python train.py --n_layer=14 --d_model=192 --n_head=6 --n_kv_head=6 --head_dim=32 --d_mlp=768 --vocab_size=4096 --activation="tanh_gelu" --norm="rmsnorm" --norm_place="out" --norm_eps=1e-05 --positions="rope" --rope_base=10000.0 --rope_fraction=1.0 --qk_norm=true --attn_scale=0.177 --bias="none" --tie_embeddings=false --parallel_block=false --init="uniform" --init_std_qkv=0.0301 --init_std_o=0.00568 --init_std_up=0.0301 --init_std_down=0.00284 --optimizer="adamw" --lr=0.00322 --beta1=0.9 --beta2=0.99 --weight_decay=0.038 --lr_head=0.00748 --grad_clip=2.0 --warmup_steps=580 --schedule="wsd" --decay_fraction=0.799 --decay_shape="linear" --final_lr_fraction=0.1 --batch_tokens=65536 --seq_len=2048 --doc_mask=true --train_tokens=436700000 --steps=6664 --dataset="wikipedia_en"
MLP neurons of a small language model. Each row is named by its layer, matrix (up: input weights) and neuron, and shows model dimensions 16-111. Each number is 500 + 40 x the weight over its row's rms, rounded and kept within 0 to 999. Numbers have three digits each.
A block is one neuron, or neurons of one layer that tend to fire together. After each block is what it responds to, as a language model described it from the Wikipedia text at the highest values.

L9.up121:491541542542499559504486537531503552463517512482524476472512598476520527545525539472508549470487505479482512489488522474440471450472540514462521503465552415484418515533458553458512502502556585567480499450512542493478505449501413469522494476512548518521441441453507460458443475537493477471
L9.up174:469572529582505557544456526487565595493491500540514514497507526428430479499479566503499537422502472480509522501543499449517498483462563569483520483487566434511535506517492502422502484525489479537449483498531596498494508521522454533553506536579517492613437447517573530472489481528458566575
L9.up260:509473546517502561559462513529556515387505516510531483489518521473538485522498546498522538521525508430489480506575577466462460523469461548477493467513517464461396490513489552487499470407411513496486479458486560520531496498465388391473532519559552510552456450496514505442497506526526481486
L9.up306:525486491488495608496463527496566547469511481507436499483507496480483475520517488439459510492542447526426440499550602512480514448540494574502427442541567541472463492543509537516539471508475518436484499467430573446491505519457511473530537478566512506533465430521492487488470508532562521524
L9.up323:462499509521445529525523553558540519441500470530479557480523480453480475512507521482432522467489538487435498506552503512488412480463535520505502449515511443521503481494510379479506524494462539564449485528503575419439509530550444465543516490560526528547465447542528535585451476504525541538
L9.up348:497522471516532625553452544525501527431522553470444492474484563487481481565516482432495500441572529478492497510538565499463481448508596550533512490510581467446484498517428497465538502487468546512464514435481536528439504524514526447491507481465513518521441473513485495438509510508529573516
L9.up389:476500495483490604511449584500546497406464398493535505483531470486478498534493497518463485558526484446447462492501540505499435569561581594474394511586550446561504498541506477444509436497499536501440452444491516477541474479551491464535431487535493505488463469501514504545551486419549464517
L9.up433:488514530505504493419443506474489534439477402483520536487490532579526438467508516522479520527546457437483512527584538467516492493609452504443532449491488515484537480486535539500503466579496521502449456424496470456476462590409526530576532541493523517537409479439478462494533502510505502475
L9.up449:498467513497519649542472547517516566499494489497505482499476579537582513513501524471560513490478450482500522508495555425481473520567601499554426475505551468503482503470434480447494484520476518490462492485460547470497483534459455531555500460505542508509440495504479519496500483525493504494
L9.up482:518479515465448539522427519547562535470465526488484499489549499470482542474494436411482538455465454497474520460515555480466480451500575489492525431591486538522501467482548416477526475526456508553442492509504540403484508492488451454521449444545487512640500506491603500397471511451509559555
L9.up483:463544505440495574528440498511514535403492449482478505483503528452464535497511473481513515531442465433460451535541538449482441474549500535450531469624536493504510496485470499454619423442492580492434464511480490529483495466470505481501482430525555509474459460450532496515484517537487442523
L9.up495:538456483542523520449434538501514473480551419469525493498562448468427503563512551494478438471483469444479518531543504479487454423499548520505471440545604457584502514511544498491532434498466513596506518488576531425566426462556499513562457445576502541494448476580502505496478512456555619469
L9.up539:452490504490535542558462501448518569482517480435478592465472553403521533466532525458504454428479464416471490523545530506530491458513591539524491443499542465451430495508501458438634470520525458548433499493501537508542467549502532489536478474493591514573475470499504494477508484461505553540
L9.up540:526458529550489616481485534507494522481519428467498454465591557532456519459548565517475597504518481461476490497489544549432522531468540496618471456563561461490479490518548505506503480544502513473439526508530524448399476501498503441518475535487553483548503518469493481500566457521526505495
L9.up666:576447489549494555549460489469487531480463492461507528512522517437495458509493537472516525535501520506520481508571575475529462465549510484439409432587548518501393502534467477453474515466432501532486500436450572486526481532438520402518521583480523526568490434485525461435530502475542539518
L9.up763:530484486609506503485464514516496562489482489505534518453531495494532484472517502466537491454493484468476517494480550496456449524459544539525493441507548398483421519554514515449570489476469532559432506486522544436391447478491489495521456516549588525565527499487499507435510494573496502481
Description: Structured-data field separators. Separator punctuation in tables, infoboxes and lists, such as table pipes, list dashes, bullets, slashes in coordinates, semicolons and colons.

L3.up329:524530468538450475492476635517527475464452499425487492452542473434500503488543476400438498530550481493444486468505577593497513503512526543447527424561439505555506508513530494535447484482455468523450490470462601504594448556534433526466478529513443554509506502545560482483480482514508559520
Description: Mid-word proper-name fragments. Inner or second word-pieces of proper names (people, clubs, places, brands), often in tables or lists, such as V-uk-ojević, Milw-au-kee, Tar-ō, Kn-ox.

L6.up35:485589501509556519528484602507493485379470466514543496481490402530467446521502518427503465519500475350446522484554526493470481501554556512519486460503481455477432529517543500492503465475521473461477433488499492511568470498518472488572467491530466499535446460518538469504486500541533510496
L6.up292:406650496513526537497496580508515545459461494516506518524481450565487469569495495491529444456456460435507505456586469496486483514488529439477527485536482432496452495564578491460483471540515524530451525443479480532519487496464523452506490528518521521525453447477543508523498475557508493534
L6.up347:412544465464519526513453605488527544507446463496490499513490426558467434549502525439559412481494472431546561437526468466545447525552539489508512475537483441527472496538507516478491486518536509500454488422482549512542507494523490484493492481500490523455458442532526496524545445534507490497
L6.up620:431537473569539539481459589466511497459476478428445487489533532541469484553516534471539463531553424455465540429558547507482481473499544543514411468571467470561464487526452520510457553465549508513469485438528503529505520538472485491538481514459489523519458468575544476492519498509534412521
Description: Table cell delimiters. Separators ending a cell in flattened tables or lists, mostly semicolons after numbers in stats rows, plus closing parentheses like "(13)" and pipes.

L6.up267:523492544498527463507445510501502488384493510419473510429500521486437481523495550462492447479486501532441571505488541509495489465523506551530462498639544482491490500495441514447574473539486534466466501521452535525507401487507471463529502532450496507542434474489575488568577491466497473589
L6.up351:518521580459499515493497518576565433467488484434548531495512499517548506481511540485480509486502435553502507509523510551441469530555529520515470489541548481513468492506483540530640487512445499501492576497468611484548532504467550503505488508460545519534490473467491509449541502396510458541
L6.up398:552564575463470483486527518482557502451526464395488484495531462544561476458508487458444505460542481551571541552517548548465539499559542588524460439497478501528511490539583513536541420499454530424487548471488556469486495510541439490544481517504580514478507503509566523460517525409492495459
L6.up466:506564520496534506480539523448526497444510514394531556454504511524560592538497509458461571560510485422524567495512484542406543478535557496519504440552478537528469519502481456501495537529502524508487505504502524478495457547477463495502417581411526497589489477551543530435514504477530490521
Description: Coordinating conjunction after a noun. Connectors such as and, &, or and semicolons right after a noun or name, joining two items: Jung and, Cat &, Leh, Fukche and.

L3.up484:518541585484493495512492483492538513463538543486482485512542473516525454512476473540490510498546485468528519523471515428486542479527504545495510490558502534493495521496563540455555505534537412554473497539513530526516566491507468517453496562472447513644504504434482502419513543404506583537
Description: Joining words and year prefixes. Fires on the connectors and, &, or that link names or clauses (Pride & Prejudice, Krasilovsky and her), and on century prefixes of split years (185|5, 191|8), plus Mc.

L3.up462:475497533506510477532463488432461566470503530434541518493459487531509456545494492546489470561519455552551572530527531500527505484552489505498494553536534454482594461517513528512484495482522442527536502506494532527469484532416515416521501472491459507488466496472524451483514509436459513510
Description: Word-start fragments, diacritic bytes. Incomplete opening pieces of split words: mainly the first byte of accented letters mid-name (Be|ş, Skawi|ń), also English stems like res, Pl, Mos.

L9.up20:508506470542550496542577521484520483457505537435527480446555470539480478520545496374541543501477469547488533520489534514448511494544553437462494459526441479517497475518556551461446483488440551514496556461404513481437451585507436468529632520459585547531471503534527590473504515471499519441
L9.up69:478543502415443509534479491462535499520520470436475536438490473474520517499525542402537525459475494555457522508467557469510483566460479442506389535538486577619478472492527456450459437524498535550459523490533529504465471499485457504473552529489477566516484492498568527460503501487435487497
L9.up114:456492488571440520482465591494540568446496548500577526438472474472446488525518580527537420447499514507504495473511533492416480512487575540466568469546467464486520478469542499500468448535467488533446549475561517495505435488538492507442480535548439553520484507505566553537535475549506603474
L9.up125:538515496445460499479467542526456658509483458505492521476579456487442507486545563397505530493553478432479568503481611499507505531522465540509499473523469484469528477471509454554503493493502609551470483411491553423433488486508475546515520517495504517474550487521626470557501466529491463494
L9.up171:444518509549490520551511507586550502511467511512509488511520481401473585481551541445584507538490506453529444478514501532463454556494457413489474483525503473509520499477500439473456521543499495530488441506524508470454418471509452490492491495502524592513493506535577448499571450546456467500
L9.up205:480542513563395539482529561422511488490489509401521472545497465511486476405558509452537534516493525463498530484511457550525481479472514386470496438493530494594489441519508473523478451508506524505456491493442573557481449503458445472497495500550488544543482483522560538477516488514437556517
L9.up294:419558478503536562547488524505550512496511555457498537459526501528527498511520480451491553531497487551509498441471528480494456520471586530557553521611522480451521471501552514473459471542403552458458487455503518467536440457468432490467572451518572541528461476480534563483547452463459525501
L9.up330:445494508516445531538401472497515498506471493399471524455515418435489529499539511502469501524504503361478542503502538519479461493499502572522477500507461528516463441490514528541515454489456591523443467390511543486515464495500452547502495412566578556434523459476547452465536483504480457528
L9.up377:473529480498517529430502491494516508441515503456504575463494462532483566446500457457532467489474462525555404505504457507416493546561535452534522483504485479570408479541494467460475527476461485452469531481460496508465444473447512466552544576449481562500488496485504518571519478441606472505
L9.up417:518537462557492484523464625555499609448491508511531528493501479512481539481503486412578498486513465513474541479476544570504486495506577552510496489576500452492536458492569478553435426514448521532491464476402547505460492518540439503508491496467481542476513524532594517443555491541504539468
L9.up425:529518485508415508502552547570521552483535526519546445468519440503469482434516570491545485452521531491446560499505589542490454503527527528518509445558448473460536480518526502456460436496475522532480490513438517462475442526551522504491457539493463530518448498517630486491525495500506506509
L9.up537:521503495535559468449485535523549521433479436516532586412479429500523469515501526467486586499580520474457627484532523508417463477571510524510502429526472469538574468470537520563475491510406483514502524507501538461520510493485434482556449532501477541491453521485577469540529511501479574478
L9.up598:476468468541531576507432543488506480442501542479498513487534470508477469444568524449492485506530484503475568497514482529445458526590528531550439447491497506513516459522506481492511512557473464562415443434536532509480497488484485538559451504500458557498471508531497538556482483521522518473
L9.up601:486490506441481565534470556508520454475516461399495580469497510450480533497542489468490440489476499571528576458488543517520493505557522480457528487556495451494537492540551497452447451500489524579460484515463544502489463472523494469420525498470493543552474488497554516483560477487515454570
L9.up713:409496502605424507488545532486555555456496535510585549498511489518493486558517518487482576458494498494483503515489511514402430537468503501531480482500486507504447444454551415551457520482524470524469590494548616492451447503473515502516505487486451556480467537504526500528458494484484472485
L9.up730:446484526523468520502494523528533520504533466523543492461538491512559488450516618478530499526510488523534543479486571545489378441559578492464517488512506413477489462497586444538454452520542573536509536500476585469526438469510445479577509504574502537513486498494557484501602468515485561476
Description: Mid-name word pieces. Word pieces inside proper names, mostly surnames split into fragments in lists, tables and cast credits, such as Doležal-ov-á, Djok-ov-ic, Senan-ay-ake.

L3.up98:482497525516425478525494498542473496546494499552511473494538569479469493450606480439588489565577533491483405510495532529547470516503507526439479489563505528472508460556516527495508515448431573521487480443469573462465478482520488529513544520528514486545489499471438488537509391540447477554
Description: Word-start fragments. Short one- or two-letter opening pieces of a word split into several tokens, often names, such as J(aime), O(ntario), K, Ber(lin), Sk(eptical).

L3.up487:535554633466529509556515502486522503493517496461521464509487474526549442488453521568495551478544460538447532509499539535471564507515465547569504501479543512486479481510523524413584476575544441496458468499471492486535582456472477472486492517546504484541463499450519483465435574495548556465
Description: Field separator punctuation. Separators between fields in structured Wikipedia text: table-cell pipes, slashes between coordinate formats, label colons, plus unit "in" and "via"/"from".

L9.up88:525482488510492501563534517517495606558480492493562500447541517437559539470589480417508505568507608543419539447518536518536449509538486518465495474553489452515537443492386470543556544452417560520502431476485527471496480501477487539460559522512559545524521531531499505582567418521471502555
L9.up127:521524529487480534537431570469499527503538450498510514472566572466516498420527504499516533496533575531450487503586517528482435522486455501475433479555530545447520431466456522451507464432463437474478484501460534542409497515507507435530453486610463525538454451488469482527511516505519482546
L9.up254:558466492482486495581553508462528544516434519490492511439533512485521530501588488425516574506489548543458511453517528524514402536574503519494460458581490450540534390464462512521553511496485573497494494405447497540534504491529471516458620530518648538532509511522539492509513432537430483535
L9.up268:557514521578447496521508464493519506510565547481475454447528509496469456398579460439501498447518515494511468426481476453576464518455510529490457414536502534503528438523472488477535516550435505500478466453442511482509507560463529486491526494485488534515492495496519493516531422465454460557
L9.up337:519472487471474503589483487419512503470509523500517488453584509497478494511531516481548464512533476563451505448502505545586533473572510575526478455494500487495528462523504533504582498425369575521499521474491533467550493511492539455496461513486551504587478504455464479502575454520496521597
L9.up353:553512511450577591546515551435490530503500511516479469387468483480524523443513496485490545574521546454491521523495499512470467456527464494489423444570492379468566502485520533535504439518478491527442530488491511512437415527470530378460525486518500497560444506485501501526456488517482456555
L9.up366:486489534451512560558525502469509507471490506552503489504488545526541568459513444520540559517586539466481447417516474464500486505569479514548475466521513485550462491512458540517502505518510535540471545493450487522517408494543540479484526446528541501580500480504476509415490448541406486454
L9.up439:522509528504570542528538509512517500495499463477470468461545543445522522517538531533497564608522552503530437486517498478540443529485465503500561433505563505527497499499438518541440548535508560519457531444476544538420441567469426392514537479535528507543467497451459467554538457567554495525
L9.up447:555540495516507535538531522415486556471492456489595484466533522513538460435603503454573499521441539529474490511503487492498445554510570546545484410570568446515440414549509565508547499475469562435490541457469471474529455435451469463460492456541498524519546517456510485490573463474526533505
L9.up530:555500514529494647555517499487487557538571443433475554492507500451566573511568486498541563459510561525468533488502522493487516502548461460506467445499562539502549426519453452525519460498458417474425529450455544583455468471513504452494485480458547540445483499505483558518498453453462437473
L9.up549:476532473543563512627490483523568469496557490461465498496567579480511423483487446504451581508510459578457454473556579483505476504531463541537481412584609494478546518525490508429586544526521506528477494471485500523475503577530516470513499492505584482556469501475459520587521449469530453489
L9.up581:591583489519436496482524494477509581508546509527507445494464545501467459530565457434564520530540496483552497484561508527540534505498543488548511444498521493447545479488471564505481418505507541466461504509475460488448467509561476488498495483567506511544421457483498496541538457507470528560
L9.up585:485521508469507531512526552464443579497489437482537504480536489524454504434563466561471454523518502545506533427481547486508457516501484507531563434543440470558507441476550570523496441580558468602490492481455498487506498538418476436488578422526546582518452456544498456505569487537479453550
L9.up654:534470543520510599482489524523519526502503448492589503473548560523555518496563489522497530492547556480538518523517465495441403512439461521538517488533527504488426462483483525420533471510447449513502562555479525519529533404479547446533531456527487520439542505535497514456524490520479462523
L9.up670:542529469461519555554492505494469535486489543562541558490582490431503478445508500491527475529524458543441442504573568475530492521466506525510553489554503520536504500526544450441587425496393562465470447460512512475465471496469545475490503468469512535465480472452555437499589488469480507566
L9.up688:453416528516510519520498500511528463552497492514538470436504572502453477507592444476507497526524504477499515369590548500520544524481469530467505472512457463433485394529503417473488505536473554567461528426473533449508492420558505519487537467481503560541501482467444482468523470482422436559
Description: Word start after delimiter. First piece of a word opening right after a parenthesis, pipe, quote or slash, often IPA or Arabic/Korean script, e.g. (voice), (final), (ال.

L3.up265:441544609463534483542509502497513502487511528464481474532497473475518446490507522594503534463527504493475517506490553507456549519567483526570529481476546528497450481501573530449580486528484465527492514500500523494523574505528431465464516504452491501604432477458534443440470516549549579544
Description: Numeric range separators. En dashes and other joining symbols between numbers, mainly in season or year ranges in stats tables (2021–22, 1941–1943), plus &, =, /, sq.

L6.up117:469515492603480513471491548468527541439502489510518551441465518558452432580550442439524507535550448491532547520553495505469482516516531505454510424561506456479554473486548514512484540536471499452512524511423444459504497522452554484535468498504514589476428440511512489476559472535474522604
L6.up139:507513510528483508476560510499524495460513530446489565422484505538451460592566413443523511556543446492504543496570464510521508555539528507441508437556482471455506465457521505521519486495506519463524530512462451447525529563441563523554484506478515588460479444556517539491557463536446545524
L6.up319:469509488591460491474519549458528542441518491503511523460473513520437449588560459454523515491547481495538559501558485529464501502509536529465530442564520456447531459473526491539534521515465529471543545533449463414504480536430569475554467489498498597463450439542499513457565478542444552563
L6.up441:435473467498474485510502567488532566443525536517508540475507506537436440562529444459509482483549426506501551466550481548456532505575502569408475457560506508481541460451500488475482551528475516449492496518428454465521466483466534491523503511495520592435452445472515500509540427522440501590
Description: Pre-foreign-script and symbol tokens. Fires on tokens that open non-Latin script, unit or math notation: opening parentheses before Hebrew, Korean or Chinese glosses, degree signs, superscripts, and " acc" in accommodate/accused.

L9.up59:576481478586480493521503594516564618502539534490488459479531455476490496467544528518498496450603451504521532503462554549472507510531531574440489454575456478452490412476521520500508465513506498531446497389483568462451494524519427526487492468545492598488489517509537502439489462528470527510
L9.up75:495516456527550533521551520497524498428494521497561519494509534527452478518517433515566504510583524552491506454472540434538447491524510565587518435505493475475542480490477505565487504540414519524461500439503538428520522554473500472461498496523514591439529413513536539542508434513504468560
L9.up77:468456476544571525547512503489449494466475524451517532487500464480519437492557513510518485495521482417552600486465549500538542484555577495562492477521496456561501454460549483503500549546511511518437492444482503546490503549550505531519464415510514524506465461502548468507473445503483464499
L9.up104:437519520519468550544499508510578566524509495546505478495530507509484440534533489502534534530493421473477493460531514421479510550495504508427554472538503471435563417548475514500499541484522450533496491466429591524467527548615466519560521470542531553518440431462501466516481437600468497551
L9.up144:474531587500550545468480517526526553496503479445483528457518474503466422458509476506502508558491495503550565411514523457563385517503505494498534500520569511600523481488542481513562571504515465461467505477477545514537520540561454498521441433560549521522487482470485535486517444600433502502
L9.up225:486521513550485499541487548522512519487516458416485464497522487511504489548520534507569491443560472498527588442483585502549513486527505584496520484584458520513523481507538439563517526518449509554448565411563535474466500614498444517541525428501616533512470420488562549492498393475462465541
L9.up292:449510482538402504563494498491559460426557494549464492463552451451503484443506472471476507522471493467496487531578540544504441486535473596463462490484405533503486464462502468489526495586446487487474532479511444466516507542495472490503518493517522560477411445534513526569516460481524534553
L9.up448:546418500578540590481530559547529512479541527561496496484529500509503455534534488499539516479533522470474485417527473564515480468544543562472487504486518519477482472536426519457570457522469506476481478468470447421443469472503474484525584417575536530525491435476521533520471462482512511525
L9.up498:516511559571449519495509560504573550534525444484518417463537579484423553503548505543521540491574516483402540483505520490508466461573494541431474473543513488478500431518456602500499503421534486508466536481459581397463504487458464494491529487528569519515441453496492511535499505491487462528
L9.up505:540515485526513536515520533489521521465471469528519464502471537500480515464518442456509537514562405501555466427508543457534541477467514510463504501535441483530468500473504406424494521516501457529419575414466495484542496571533448502448458522457507478489475446448515545479479454445472489584
L9.up536:506525462469467493489481510484497545515506469479425533477521571476520488475507595474510511475542521455482552450532543557478472392476512456463423429569461476450487443450480481485544508504529561525492517484513480468510513565445506487440463507477469527513469448531527448487504508538417457514
L9.up563:471562537489490537526450550542591529499543463476462531505529548536461489486489571491517563513469513523499438435535517461543532447499491547494506494580574473501442507515544561423522532509503537493489481473474569477447475549510482432501607541518579517533484477511584467504506440468435514475
L9.up571:475435591513487554585489563507571538510478486432490512445479498538491478486538460446529512450464509498526556440519521523485494499506590582490524499621522432486450456504477548463495494499479569484442533535432516431451477428525458486519560480488542515549477497507578467514541469505490503496
L9.up635:531542472541427559465599503508476462536534482472544484470505561535505494486542462452500514533567572535485469470524474488479500531536441457493538460494499495453494418497460490477548537479473487484464565418464526426482524536468420470490562479452567486544455473437434503499580450451497461545
L9.up675:436537478513493523613434518411488590564519458404462464548486517494552479471520496503521506514524487513581494467584581459526481477499520554461481482497527542477509506511543440502554517493540483550493455501519538561507523553473513538463443416484510494500512421504532483539502430525479461537
L9.up718:498451527541495622511540564543554540458563498512473494501537527564485495505521500489487575458555517466542438445475533440472478524488460536498547450518515521491459468544490533458490567530483537520483448439477555514453474564512488493540531500542525528561436451471520443525497442504556521504
Description: Split-word opening fragments. Opening pieces of words or numbers whose rest follows: Mc in surnames (McCain), decimal points in table figures (0.90), capital letters after "(" or a line start (Geoffroy, Copic).

L9.up46:500500485505483527509512521534507454485488535560466472466580554502512481474568451432473451521520499531498474407529466534583416456444489448460474427490506570520512467534523483523539477527521492532491479477428502537541469519476480524451502521554508586518459451464487493466497462481486497543
L9.up91:477560552489521541516473522485482522549492478475491525486542476453538552502572501396519590500471487483476423517563541525516465505511475508493458421560517536497540484470500409475529526461443533516442444456518526522400538530508536551496543544467541540471480478428585473524481476469462490553
L9.up187:470467548466497528532451513487562514428538503517491483441544488462513454463504495465452525510467501448554440537596547490523498449481545616470523452535485443435474515539513509504492493507490513480465501504498576448478503524512459440510495525486618529498436433491499473440503481460524459517
L9.up275:520499497456478531523555510502475499507521501466607511425545463485496489465547456453526455495529514532525547528552522483512522530480483491471492470554462434479494464520521453408538512523415558538502521429418524489445507542435505489451518523475644520489446436477494414450562378495470494570
L9.up313:587448519479458487522538490556528617501477503453499471500564459488514551488520468537524547531479536523405559520558503519560506522580519497507475467543473444556490483508417587529534429548426532468491512514465501464486507440428489489505552452540542502477499455517498491490542440497467522505
L9.up429:518486548512508501509534522438500529494494420477476445499586520490537443510577565515459522490485566497484563497581514482467403525503494518455549440537438512458458391482480438469511499494494573524474492446489479452449527501499489474552495494551532538433464458489524537541585451561527460519
L9.up462:529477528510478502570467537440543495474551414493576506415504515464517502470594483492496520512507469553522487431520536500499474518514442451540494474569481500531443402480453477503549482553395557532456548512505545527523515496439502479492513437442574546573472487498510519510532483508493478557
L9.up493:426444524483512517517480505469447513444532455475544482511535508467569532511541462491504578551509485513495611458546553523434473549527500487507465519548514517530426424468461491497536464503474485550458556468568535454540454480509449463567441467468512528516506456540537493419510488501449468541
L9.up554:574489506533481522470465530556496584497489458463508544494534534450443530506525506508499506515454489496580421486579520588485478493504567477507454446502539461523482493503480515435520516617516544570464552542493505397493424474488520507450516440541496528544545460479479490464553447458446480532
L9.up593:531573561466480501567499569463515511435558439481538471463565521492467513505542492526534509522472589468485548458555510553502498465508508538472468476558460521543447420534538579507486525525485492523460506390520575390451544499488463498504510448570573528529510472481544492517586518451510489538
L9.up607:487488469471432512512499495482479504518504461497513479417566494481502491510540486481540502582501556521435461475591527534513495556576495529396450452528502442480517470483482474540533540480396493496505492385484496477485519499446550487513542428517619514549484463515466473517590463509518404601
L9.up623:494521513512492554482569473511479462537481488530549458445542474522504462534545459451563452567498485538537444479584450520534487459516514497507469457498469458511557440572513498439522540508498537529460437477425444423549511498436552514463513505580565575452500468566533485427495493567491483560
L9.up699:515587566503477505558517531511517514530498496470578520425601485479511505465542472494544503502548542505489485493569518559597497546475525531464517421538479470516554503513526500417547520530394517539481540479506480563404498572481531453546507506483560555485495425483524509460514426519483514564
L9.up741:474513540517490465523531542543505479498510499485559526364488512476472548455567482480517444453522553454513592452527475552501513509501569421509464492502475448515458422471506505387516535510524584524460492540516508486483470492495471470481530496497580554494496435506543560521518450475461505523
L9.up742:477514532486484565585434514512508450501541404459516517460547533487499471480598493472510523505544572543475525407525561509489531523606480506501515469574505500464444430568427496447527453519406550488508531477478499497509491486481460517484464499523485538522501485470519532508520423487487482575
L9.up759:518516537464420501473506525466568502458548417462586526442516500479533472484537413507493476482479487531487407506576520502475442492474514545467482478527500470483510467490478475489477487561428511550460476503512515459501528472489517519482533458494582576461452429485488481483567485574461522607
Description: Word-initial fragment tokens. Short first-piece tokens (one letter or a syllable like Ber, Ab) that begin a word split into several tokens, often names: Berlin, Poe, videos, Zoology.

L6.up6:478502472567487516521474501550505430394510454409503542515561490488464544500512504493543460464476481493446541488532477559467518522522532553534497419556536537537478478464580441502536488543491558535474538505465530441628553529503504500598447520451572515578463469482537537450575507461511513538
L6.up147:446503498482471444437464497549526511387494491430543668491476489478484474539519483470492509553483428557462482523516550528497492521419503455514503456485448444492503496563540441471482474476423513521448583499507509537507524542475563524527479526471565566545536485505543501463548498500506505517
L6.up323:481497475448510483490472513528439507465500558443578645407474461427529579516549520450493491547496494559495557450478516493475445509474567623540531492547499508458460497477571448515453512470569539514471545501453571423540418500468444520490504563477506577544532502532592454542512506465532542468
L6.up372:505480513490543529431536554523499487418538492465473564546537500526489593549574442408454534448568458530463503491488541536502525531476500619516524457547466502510509503451469501482537529488443549543461473446575514534518494523495509535503446497464549544586508496466531503538512494482480506576
Description: Mid-word name fragments. Short subword pieces that continue a word already split mid-way, mostly rare proper names (Arb-ro-ath, Brasen-ose, Jayeward-ene) and some common words (integ-ral, sim-ul-ator).

L6.up194:520521511528536517465565494492504509489500506508433464519561511564486502469514524486504467558512388509542481424560544488507469587490558522450472466591437475538442431524518467540443498539520535486489489498548471548505421474412491501535470468572516522523511509545533532507571451580461459423
L6.up272:433458599495451557539505463460478501550489467549492494487500527492482504542596466441525480490511468487541502535563533482565528520462504444413467487502442493486479461523478510454529453470477497470477487539464493506485500523497522449498509529453423562451485425461512501526564388488510479612
L6.up422:481517579527475571509479470442510465504468467490572568509528490566507475510516568480525453546520541483537432500557467492514487560499503473532496483512477528528561383592478513480543445499473537532497487480487461507485451468443518515496441531492523540493459422524446502507591445507505456535
L6.up757:490544556484482502442493550536539470428453535497519549490480427502526453539570472438503461544490508488519501482548518418494456485489484487487532485543552503517536393546496519492479494479446523538516461472480500532444456508502551471558495505515595607472496475510502513445619429516464459581
Description: Word-start fragments. First sub-word piece of a word split into several tokens, strongest for "bel" in below, beloved and belongings; also p, prom, comp, div.

L6.up264:544482501502539518472575516534518486517495483530507470532541507514533520460577472443468529491484533521487524461551475501509469550488518512550455416445480457460529512461540476479466544476413554579453552469514463532429504605549543553536497544474536549452509505486550455503499493467486538526
L6.up318:566463526546502530487489543541491469515494505466486509444555500489481545448614442368461531486498567506465540442518556501527480507510472492505450429529487487521527490534486434482471458479483496550502510460497541549498450569519453517521515463526527528583479521514536460561504448465474495535
L6.up486:559508517529463559508504538498451490521530488465513553455503515446500531455574403411474485462521502517473522506516537511511484506546485494470488452541474451527510467470531420473527481463419534519449481399466584550532471535525437486464465514503533560573480519558545433525532462460459527543
L6.up690:595478551553505563470498571497435524503527456465494440464600519511526541475562475442423532469526513453502566502515493492521455523493461533526440466534495479517520514487546429517559464501490544554440484435487494499435497611521528507497501507547493543515509476532553506515498499448450484524
Description: Split surname initial piece. The first capital-letter fragment of a word split into pieces right after a given name or first word in names, e.g. V(eber), M(athieu), K(olb), Abu D(habi).